{
  "d_model": 256,
  "n_head": 2,
  "head_dim": 128,
  "vocab_size": 2048,
  "norm_place": "peri",
  "positions": "rope",
  "rope_fraction": 1.0,
  "attn_scale": 0.0884,
  "bias": "none",
  "init_std_qkv": 0.0538,
  "init_std_up": 0.0538,
  "lr_mult_o": 4.0,
  "grad_clip": 2.0,
  "decay_fraction": 0.714
}
MLP neurons of a small language model. Each row is named by its layer, matrix (gate and up: input weights) and neuron, and shows model dimensions 0-255. Each number is 500 + 50 x the weight over its row's rms, rounded and kept within 0 to 999. Numbers have three digits each. A neuron's up and down rows have the sign that makes its largest values positive.
After each neuron's rows, "fires on" lists the tokens most often at its 100 highest values on Wikipedia text that the model never trained on.

L2.gate64:561521403543510556533571434527536531511609447473427518544487445556479593463418619536459497546540433581487458514490497458453500506456464548408491534491461508504563504479496539484526464575391479476510501455485551576421499519480427546562385478597417533528512402479564446413537488472496532535493356544473449502499494470470537517507477615536512513512452483471501532503513476441546537530505467556470557498459467555478503510526452506529536451652392435521530538548497500472540497419558548515519440498468489521426481555524476527463454496501426514557413444470487568583491484494536510442436422545634539571524488382573544567530495560506535476401480545592445444526452513446603579466480458553477495496514492509539615467548447410498464449470532480471426486405440477450569488518555536
L2.up64:513507574459427452596530356429428496484500553526521401523564423568427529476515575515449567381531443560469478528496474588564377563451542528515494530455492556455507460541450532451500558485532525572506532516460483568505423507567510494414555525533475473480522459500431520502480476467560611590468485512521447472544541475396585453477481490510524576482481479575456571564498436559467523458505484542455445525486564418407606466469526429507463502532570494525526509534530518473475473530531485460415438409508551468475502460512472509601478388500567539498497507474533537577526476420412460475504488495479603426584474492480561449468563591484496444494503580502481549516548393522604503428525482427569484518561495523480520541577560538516449459669511437555444493508455476480520545546490492
fires on: "%", "ri", "red", "y", "ult"

L6.gate240:513396524484531460536557616562422551530476435501541531529510447562492553473516392475517490526534529558468497419527450496548565514443462506485570470488538491454498514565479468567578435442449526489422525434455453364493506512558466458474428500522483475510532485460447515528460438502532479530461590476542582412494491403496535488520539475547527418454524419463504412599443532501557401505475497512485528461541582488485513493527514541582573543513558551553537525599454406515507497530557534507579586504473537493538538501518489417488510533504458595507485425459431570468473517415475503473501449499450634414485526501563595576408586446449550443435435536421469477546490529531545526496529540442572487466451515479505464466391538475455441316564513520495426529532472541479512373477536458
L6.up240:524460510542495544447489513614512499439444549599428528460542486441452527500542366456433526465597553485545525469459427470483487533499516545508517451526605460424527404497456376523419619517469473510458595462537467436452482507559424442511529450429507517516565429458495545463493454438618514499548579512508489484560444452477456463485541508494523553549471471448538483571445549464594415531423490453384393573535501475584487458529462520460452435511459507451454471615500478418459501476455532392432506501463548450434542531478484513507510448466455521422488415514438512398523572463482443522603504456460579529487485488521556509431425483596468559524531490526429402516466512487448495532521507496545492440594487577514496503447538436529532511549442479479518522474404437491527372522508494
fires on: " is", "cu", " re", " Re", " was", "ur"

L10.gate238:547534400518420503562450436427475509491507465501463541423510515485463416496425589548511477595528448501480521405476524522558575474475574490409511444541500479587484406535572444553582511544496542479495516488464477508470435554426621491506510433510429457503475458492529477546585515439467474475521547474467470519526596557460572568505441431410467495548472465490456529507521526508556532576477563515488537531474614477458529400471598476417534445548526423480422500493465547513552570552517535540527499443513443422493434501453577467549451489551566467546437558580484486489518551512490533538548469518478524490490608434547539362473462489497485499446484567454518514561467570412487567464539570554489485503571391412418580584588523589433483465525439455436579423510540594534470471542534476
L10.up238:493512488500542431469460473517509512516446470545520505552600509482528515642405517524523391542644538502480505487558474461431487494436554554399488512489492483445422495491508544561511617552529480639557588545506503486491511542459523455544504527545518474518529518495506536573481513429490473514570417564544508453608510424386464553499484517531485504538514541358509507487501367510520368539379498550517539490564487492564457510585504462531496505495583548466571481500568448474533492416473444515571539568464515427447508528617506450460477560547524503452484540522500518468531510514393528523408457481478412562472524458511531469531627479501494578466551532425460533466537437525535550514437497467468513518479533459565492528463471503420529557591505444435575568550525450469448562627519476
fires on: "s", "he", "A"

L4.gate451:487476506501470473531430507520512579448522590463538467421430484537464477470558524497601477542520540591564384433492511520524512381516464488493604442507484525530551529512691523514418399476462494505500469455527498497455523483455511444609531400477511428457446464447492496523487495605477427471486443574404590507437449463489514459495483496432517434515489547512498483468564484507513504489465480599539420497456547415480471609415421510530487468520535454496567533449538509433479475468517517562510563449375392510564508620511414561494510502557541516542439485518431503511510394486452531479458499527398517496454510394567579494443415433460408456514532409570514501539538512539534571490506471555495554612426540505479430499406503457493467465488520445456438483486524542515511510491500555
L4.up451:504553494522452459453459406432494469511419466525549529515438505525484466536513475596670569535505493480537429455464510473512531434499478520497543491547462442525576516543573572441468518449438534527441494558455436500463453453442542507435541504359455454496489429444431519456566603498501483421520460511418494452506497545518525502551439507514563471445532493535497473398510479509526538487496415468531503528394707416498518529398467445557588491463589510481533579454512478533445470451515452512500559505431556516492471522564499429474458501492446472522601539497445408462424478529549551578490514514492543604449466491432498476490490498444447513592485541411508500602475459507412562515455480509519525453548448583537444554500482402401394493489513459496487400463521553556506462460559453
fires on: " 2", " 1", "\\", " 3", " Ko"

L3.gate0:489523459477457442523595425459462524533578494502550461498472495404439510593500544479544504524555441504581508516500554508415452537412511487517525537477592452365622446493491541532460481538475509541495442452558501531457511543466480472586492511455592540483498439491573519519536558569521563477533522411552564544573505526565482487534589507587448421493509533562544491561493458509543470419477518476454606538428529489574488466537524485559531504537542495477531473423427464367475569503465476576373482538435470444521339623564503479492408522495478495508484504533454582465380472431487420478451505475413453521466450469386484527512510513492495520448411541574513558547481424503563527517439538531557511487480571507449444574454512398519489474465463439582517441555492505431504456507565475
L3.up0:535456496436459503621602589546494460548537526458499513559574565443487469562552569505463628424466487455512562446528544590493502465572479438530536478410482468565448528578520547541500446482527444501515503451564435505501539546448506520503502440477460388437466463482537455409517510474478566534502437520525488576525636530536459492509509603508414435505452462470453475462528498410487412503422449533512536393550422503463495530449483543513538410501472556550496537507467428529466523430452552482431453495435406499499521461476434469519511442524389520562510441461508493527534410486641403489427503474516456575488529577512407475484521481492484459575575508576447546496540426520444518625453489423475538425576482482456516550518569464557513435476528520540452506435603534465428497528515446
fires on: "t", "c", "art", "st", "ar"

L2.gate255:497542486533642541489565498574500479470455483500534549528506468473599500517546525534340471407467536494573566423594497524500341604472532523527459489577545553469408415501539501513415559437486514526467545533511471513502416555470553413577471557505459478603514507513505472385529432499492488502546508477542596573475544491477478515510442373544463525520539495474482478576519454515495474489515494513487441426482507546542521541562521564462548561550603460535595474544492489527481500582444472513535491564535546510452481527589545521480535500586555519542484538573472577507525612475510523516475404498550465423524474477631447497535456565415452559431565453462511458488509533549474479478501378463456472440447474509392542513366478549532519414479517527515476533517475531523472425536460467
L2.up255:466486564526532505538539542531495582581497481634461467601500619448457507582474498508506579394519505457563474528554536475557506489531472483510455553539545481456479483410481498462566454454507521526472586466583456430410592482472480581543577447479494510470537503591462445501366481529548491508395544482477540533530504532417467493463460519501467379491514530554577534381520488444543443538532542460531496514419498563553490478408504497467556539496508560524399446555530542580478548564494627512525556516388453519530524519599544501568487524491535493536524504593485423530417423459494513523550520547476500559533539535491414606452518522499498540445554487462561503560496475367605482481526414466490453484463408506562472489558473542519551601532425490444433485546545485504464542432500461
fires on: " would", " may", " can", " could", "s", "tra"

L3.gate199:409513441470513631473522472482483527500453486554583488519470502439506420440557547496549496503444425563491493492494525506535513414594481525436514475463505461566468523498554440508551528477588445552534488479525387496456534487628499551461489394494493430509484523539459545489451469566539461513467447476482503542485464502480509580509512443531422541587465527468475505602449477527503528480464511543520527489340563550524426661433463569539473531498533471598539493617545444480506538397606554507469543481436488557442503450549524534472583518413536403537470516418567506498487385601470592419464506521491456492499519538405463487450515535430515538512549520447501513486560530588508449493465507483534489547432363417544495553539488401538550435588451545493453481481523494536500506420511448
L3.up199:533525532493591535533482464498460460429490482555584495481459473481530468415550481421554444443428506501456455520448444438471555511478403585522507583418523506509487622602504439462566539448555564455492467479459456444425441443541514443518602547522566502521547528468493443407437473538524557501590458481570430468444462393481554559447441562537435483494524503469446455324477501486535556484486567462432461498500556476500433519475483502474502622466466572540603470604488480512456419427528507503452500515502457475432478447458522464469546527569497430543535538459578365540394459479423520488449439532493496512510486499428395553470525569502548550457513508557568456492471547457513502465474472560571480558438490457506540449504511500489517455571500529546567493475496544637512537440575582
fires on: "ba", " is", "cho", "duc", " was", "act"

L6.gate112:483399500455507481489492443548386481457515530484498559441445495555500484439530477495476475547509505536585467308422522431523488509534522561537506449449498490473564544572502512485476521586478603512492493504525477487480437560545432513505529445470419587540437487541549549541541553439460553526525527457550477448515541505434570508534519459522478470497437598574477470498586491457548482492469531507528524478439526533502537416582573500488451490598495487436492650431551523470571503478499506609570513546534438343534527562579538502538407508474473530425485441508484461469481517447553490602425546456547424504419542486445457553418387462556531444495494522515501487588483515436524492439419621481484519494382445480543488508597465492508503432459444486548437522397514417503559468523504453
L6.up112:414447369493578492459491448544462518405429504468508536459464552480510495530489505467448491519442519448549448381431442480390535438483456510509486567619527532497588511336517486529433513609456501575562515410555547563479591510472424458508523498505502480498500482471508460414498521434458509493534488453564483528441485458434513385551530444482530436583543515522541472502518495467505503558532487433462532516510566520512584426512499597531469605493513545456511517452530426422538469567449406554582499544585448510464554619502495545591477486450553463435529462465454385432511597493507470551405519547601475522387503472464554511439450573509457527431565467444498484478530486445473491528461579448443548494515499482529496446576532552456519446512495478470521459492540511466581457551455426
fires on: " 1", "s", "ve", "ha", "ho", "on"

L4.gate286:517481500541440500563550514418496475490597454558499410585465466528577484519475462481552473415595632534468461432471470556599524482501530495494576464539480417483555524631463487546540500561519515481490466555496533544548471527505538546456408456587561492462465379475517506390555569424453517447540463503457494461426470574556539520495570470475407476413485506536547520524504468564571492535468510483496447437544524462519552533453422496535469515480554392548441489455584473367445518511485434441484508453466485446506594503393518462521518572541435457492374608488580506587558485450456478458520492471486535489525443520511518453568568552478475561467354579425466579508486505478490488486524594510473519482483534534434463521426481511431437559506460564568533491466603517520446502482542509
L4.up286:558504534476660511449560473409457517492435572513510486497571533500559509429483501507606516514364519518551520533469563426536532492499531528400535452502578576482436477513601448559494488520493500496504568481442543573543568487549506448494470464573583489550497551437444455472496472507533468508475455571489582416533491431588456469494532445499472438553489549519444572433489632550503540480428516437567466506479555480507434405436365493496521537539508485495546560421606391431364529514451510476478506537538426485512551504420478493582429462519570577483428496500497478523487475502476483541576467470578553475467507544440498442515501511462486518462488476465497475555564517460401515551501484483474505466482456558417516465530501504380515503529455427474467451449491506534569676518515595
fires on: "d", " of", "th", "en", "R"

L3.gate435:482465533552393517434553566445432521545532498466453503537569503475524449561489487495466527503463517425484531488446445530477510565513441459456566492404543477514509375410611490524525428521546442519531537499463544548465416513505470494409464427448514523411417457595524452447541384435564566453553480480457544504584486522586507517518506443529525455545517437516518510459454457442492542476461458533499472550424495506504576473480528558525458467520505426496508508480424469496486448529535538477518457471449438488483416526537383566498509439360470523524574474507410561413423423558423423494419442459418521609573476595546501454500491512402471528493472522461499567493432438496524526558610494476471426472546531510453437617548523445486399500444510546420498533568527454527451501463558601
L3.up435:516476484459434476579569506518622435474520527499442521505588473635511430461403495501533546553447574442576556453447561527532473510485547460521556468548390468499501454477495465406467513499546461561504519515593553484406531525504457515522457418580390485447412482556467521566507439503459488424579569480535418602563526498566529534522560464536506443592560437457476545396472460384528467525502521539464512456536432477436581496461496456536457570482462452543491543511444557529440494532600623441498449489491445518515427499485510557506480516465491546365465507507573555531437518500515462638529478541496492517537529643474556460481511402491499534529478454462499496519587465591436560520526540557456497397529501493466526533493489501485521529439501491458465513407479502476465606521471554
fires on: "st", "mm", "t", " under", "air"

L10.gate477:441498408504487427518504501568510513525593528537529531465545521511399450458528668502525504610546464450475440518428511548474526414421459550536477491515519419510563513504526486446543443597526499571545557443503473447498387494553515543428583469512505432475531454496585501517489523493489429398516475488504522559494501508502513515441516523401492561547526558473474543516429444471532502614557469483508532510461596366549506462561513401548453382460444552496440361521523533431491463471477487509640546518427525463466506465559578516481576473588543529494494544561533498565497466503585519520379495576515471454442473543536501426519468462508553547517500547441498513560493533523505455543466554423424494551421453476555478529486480440568516508480460432539521601593486553486523560454573573
L10.up477:474491423558435551364453453491486588560562541541522430580547435503493521504508357545503407525498365467452433378494538526512490472466517533562602482496577454529461523465514422524499405617474437541487512530463485511465552560443499462426524520580569478502415451537472576549349489479475533542495555574526481493521477496375483447514519542398536542533479545407496493520545455512436499539519497509446528449463528522586582455501490558592484472457536504351581479503509507484576484493540546530436398500431519501510592549552550403451491466519553457405378522488464499476452476472484546474523471592454489483524616521497498492555477534519542467500506506461486469452539498460454479550471591509563506485504497495489517466512583550514522515536506501470479465470496542542539561564502383
fires on: "y", "w", "e", "ch", "s", "k"

L6.gate161:548511497469521521539493487542426512463497599474456521506431532518549505543513562478452489507571490502534532562445403551560544472447482539532529366568409566467460551505439509523523483511574464589494473457617528560510545532471578485579581487525477437485498540512505515499556604467492447548585486450534479412443509491638483465477425394437480420423467485456441475436422473541434450478419494487466510487487486519569582491420530528510501528522528445567442463478459520456530513478495447465557556568555525502520602489439476514422512440467421504427373547421448496572470547551520454483518439556532512468487564451503501567552501488433550488480387571570531618506515449418506509584516479501481445512608546543460564503496516498553506587513444595460502547467573621488587523557496450
L6.up161:539533480490497575509436543508447468517458542505495499557481534449498477555527546507495523504444470497552488505460486446558505491482488524579434517492515615515413510512496490607508478449495491487441524488582499473566460516504588467545457469502555465545543524473498542448517441440545549546556484513516460387473470489548501540484511390408534478486429494532431420395472482442494552468539449436609395482514570464624498495428589488503462541537575510538502547524511585409538560519520525479474490471609486567513536433558524446519527556531465563419526526466427425456559539522558518461508502315548492524515540510446510530697395426514602472491414535570466496512523437390479511579488441513474512463552541554460611514563578476498522484513476499464503459527599614480555515504541477
fires on: " second", "}", "d", "th", "rd", "N"